python train.py --n_layer=11 --d_model=256 --n_head=4 --n_kv_head=1 --head_dim=64 --d_mlp=1536 --vocab_size=573 --activation="gelu" --norm="layernorm" --norm_place="pre" --norm_eps=1e-05 --positions="rope" --rope_base=10000.0 --rope_fraction=0.25 --qk_norm=false --attn_scale=0.125 --bias="none" --tie_embeddings=true --parallel_block=true --init="normal" --init_std_qkv=0.0312 --init_std_o=0.0 --init_std_up=0.0312 --init_std_down=0.0 --optimizer="muon" --lr=0.00525 --beta1=0.9 --weight_decay=0.03 --lr_head=0.00498 --warmup_steps=200 --schedule="wsd" --decay_fraction=0.496 --decay_shape="linear" --final_lr_fraction=0.1 --batch_tokens=32768 --seq_len=1024 --doc_mask=true --train_tokens=272500000 --steps=8317 --dataset="wikipedia_en"
MLP neurons of a small language model. Each row is named by its layer, matrix (down: output weights) and neuron, and shows model dimensions 128-255. Each number is 500 + 25 x the weight over its row's rms, rounded and kept within 0 to 999. Numbers have three digits each.
A block is one neuron, or neurons of one layer that tend to fire together. After each block is what it responds to, as a language model described it from the Wikipedia text at the highest values.

L5.down19:491497549457541540536525492468471466486505520521477483480519451528493488497459500468499518538486496475543527516519507521533472501523495533531517520508445457485489478472518511501493502508470481526459484551517557491465532500477485487504518492481476484529519518485496494468509510524472514510514513503528517515542498446514464466457507462479475466495484496476534495449473509463564494502533
L5.down441:508505466546488463493566519517492460465543528521498514474506502502546553495482520474459512536515487531518515489513469537494540508447521451471476492492516496478469463505499535487462479463515512514511499510512496528473532521511527490495510529494484510516480528510468440530544489526486490510468513517488507482517522494510475493495520515479501496477486523534486522489544455484478478459521
L5.down536:482499485479520565523511544494506457519523491487525504493535486500512511481489496502534490533511500507533520466456543457513473533455503479541500491511449498474507530554443489477468498485514486484522520516506484529499528494525526486519532495514501526570476507499470523435490513495492483510510569509529476487509493502484489499487492483481519481487474487485483512497502520552485486465470
L5.down810:478501461505549549522496505520463505505530490533493486505503460500500539498467490523498509478456512522452503434426456465489496492490482471554514501518487477492482497501506483420530516535512468505516478545501551512513479467503518470483510499485480504479536516487508457510489461504519520483506534478516481517511513519484492491539483518476507504481532494468482494487549502506473489500511
Description: Word-completing final pieces

L4.down722:502528481485545442467502465500535518493551533465469480498543477530506529484494487468531511478497437480520522518465484488498491507501519483498523504480469491487486502497491490522513517511482491522530521519512510512483504451490535523478527472513507502463505461507495513524513545503509511488513538530530521541527510461543510457543461502458459505484517502513498534490505554511548506490509
Description: Mid-word subword continuations

L4.down830:527460492549489471500477569495500485535479500491488500519520493505532510491428503481481525496501487507497530504477483452512582530523561492503470512529451495488493521512538476511463510466502483494522466508511571440495553499515519508476452519528501484540525505485508500497492476527508438473517508459509492475496504483517485517503536491511547503490498462501503522534519469512489483521494
Description: Mid-word syllables in foreign names

L3.down191:529520486519502539476514485547478499544481465518473514511500494520551475476472508548461494513473500516497532481488480473557503487494530476498511483531527515486491514525480497483458561533510503527499494486503514456513540491489488479538520516493502497510539485530505488476501456541491466523495525481476481463538548465485467492476464478529486487506477433515473507486509473523464492499501
L3.down487:487506469483526489487498514470508523506496513499487507531474466469498478485496479531527541495501462535469516498502518498483475522487551506484560448450478505495487512488507507452521470492520480539507462485468513484523502512488516515520528479509476504456468501509492480502478541539460508516465508471473492526503554477503483533566468533512482508481527524473498548481514492491488523486508
L3.down584:482474541506480484484513475501507529516467494518474482518507499489509474485503518496494538483542493485516499483455482529504511513456544530483496542531485515512520467525516537481488515491499475515486475535484504479467487512485527519522502503444521486498510531537548505502448476542492517492474504531449520518534490517489456516453492495528527494512486476507473536469528514499530505486475
L3.down821:470512528499502527489558483529516517527504476517509501494441478502464547460445480473516427442491484451528534519459484522492504525524495486489520503512554470508491524459459497480518515506481511490523490478487497496512553523469531504490468501496518534480517493531511480523485530496487505472466483489476521508465509484529465513485510519482553487482526531513482490525515475512530500498503
Description: Mid-word subword pieces

L3.down80:575493497510488494448487521502534506498493492499528482481469581475495488488536490462526488477519524524491487504492454524487490499535527539453532540503479519488481521498504542481513497495491482504518466500494517473526524504480509517488514517464463497504512484505526499443494562524514431539519536489488500497488506510489501474475467565507515563507518502456462493509469502469498510507507
L3.down146:519459494472479495475525512522507478506496525464502477538531485490486515483518474477469480481512533489521523496495542493518478505484475521483454502468534499489487530517532435500519457486513518493521515503510524506484543504519506490535502526520551447524495520545514494556509510510486450472542475500495499508482498499522562486500513537482545499447522503506489526468498504504515549532453
L3.down965:476492467504514487498470506512522480531517527484511519539516464541490454500507492478470518532509515476491524505473484463522482502538493510501495476483477520485491488501526522482514514478471524493508486505522466521488497566514435482500534569531456482455480527509515477484507506502508489519481552501518502532496487519476470492501538508519503487437493468481468512511493527475497553555526
L3.down1506:490499503485518488508492475494522502463470475525504551496523463498515531523477525530455552505515484484462508514492528528506476473497496543469480474506506560565499520526496522468464470511502457507504497490495506536536501505497490484494487525499527453531485513536519474526506493494500497519465486486495430520494510519474516479515523526520512515547508466477501523505515499549458523532529
Description: Word-completing suffix pieces

L5.down137:487528537473514499510499529462507550449459499521485528498535531532484498517522513508506490482494511491510511498508454509498508492519503508522493505488489520526503501540476465539449494497494485466536471538517525495521569530481473475476476496471475490481494498501468493468517498456501536498526524501502500489499505501495492536511470535480479452564564486462512521490529453509508467481439
L5.down173:505476489529487491436505511479475566511477510521557483503506505511444480514520494502546530457500509489479514504494499487554466502482532478535487460497522493487459470516497498512472516489555510495483500520500496523503559510486503540521486472505496488475525522525464461529506507476507479522512486488488484470527491487541505522479484564467516483538468505470504505506471494504508473488502
L5.down533:514520515500528498502484476530489521470474496497531544490488500501465506505496491498494518488498451488481540506511482480530535487520501503525543475511479554514495480503482530445452531519504462484578496512490486477535477543498530488494464486518538507499455523508484483493542492471522523497499509485489501506528501473536429494483494498480488493500513515484509485503523504549477494500476
L5.down1350:515477517524510485485507504543458562504498530438521516535469498495506512502523543471495496501515498506457475517481519477486509488502488485546520534470506463514500463527454513504471499469493498531509472501500544528492475438524541502531507486486473509445493489468480475502503511490482514521458548536485457496521522513425534496466489469489498486442540478499499482475553493487502519490514
Description: Mid-word "an" fragments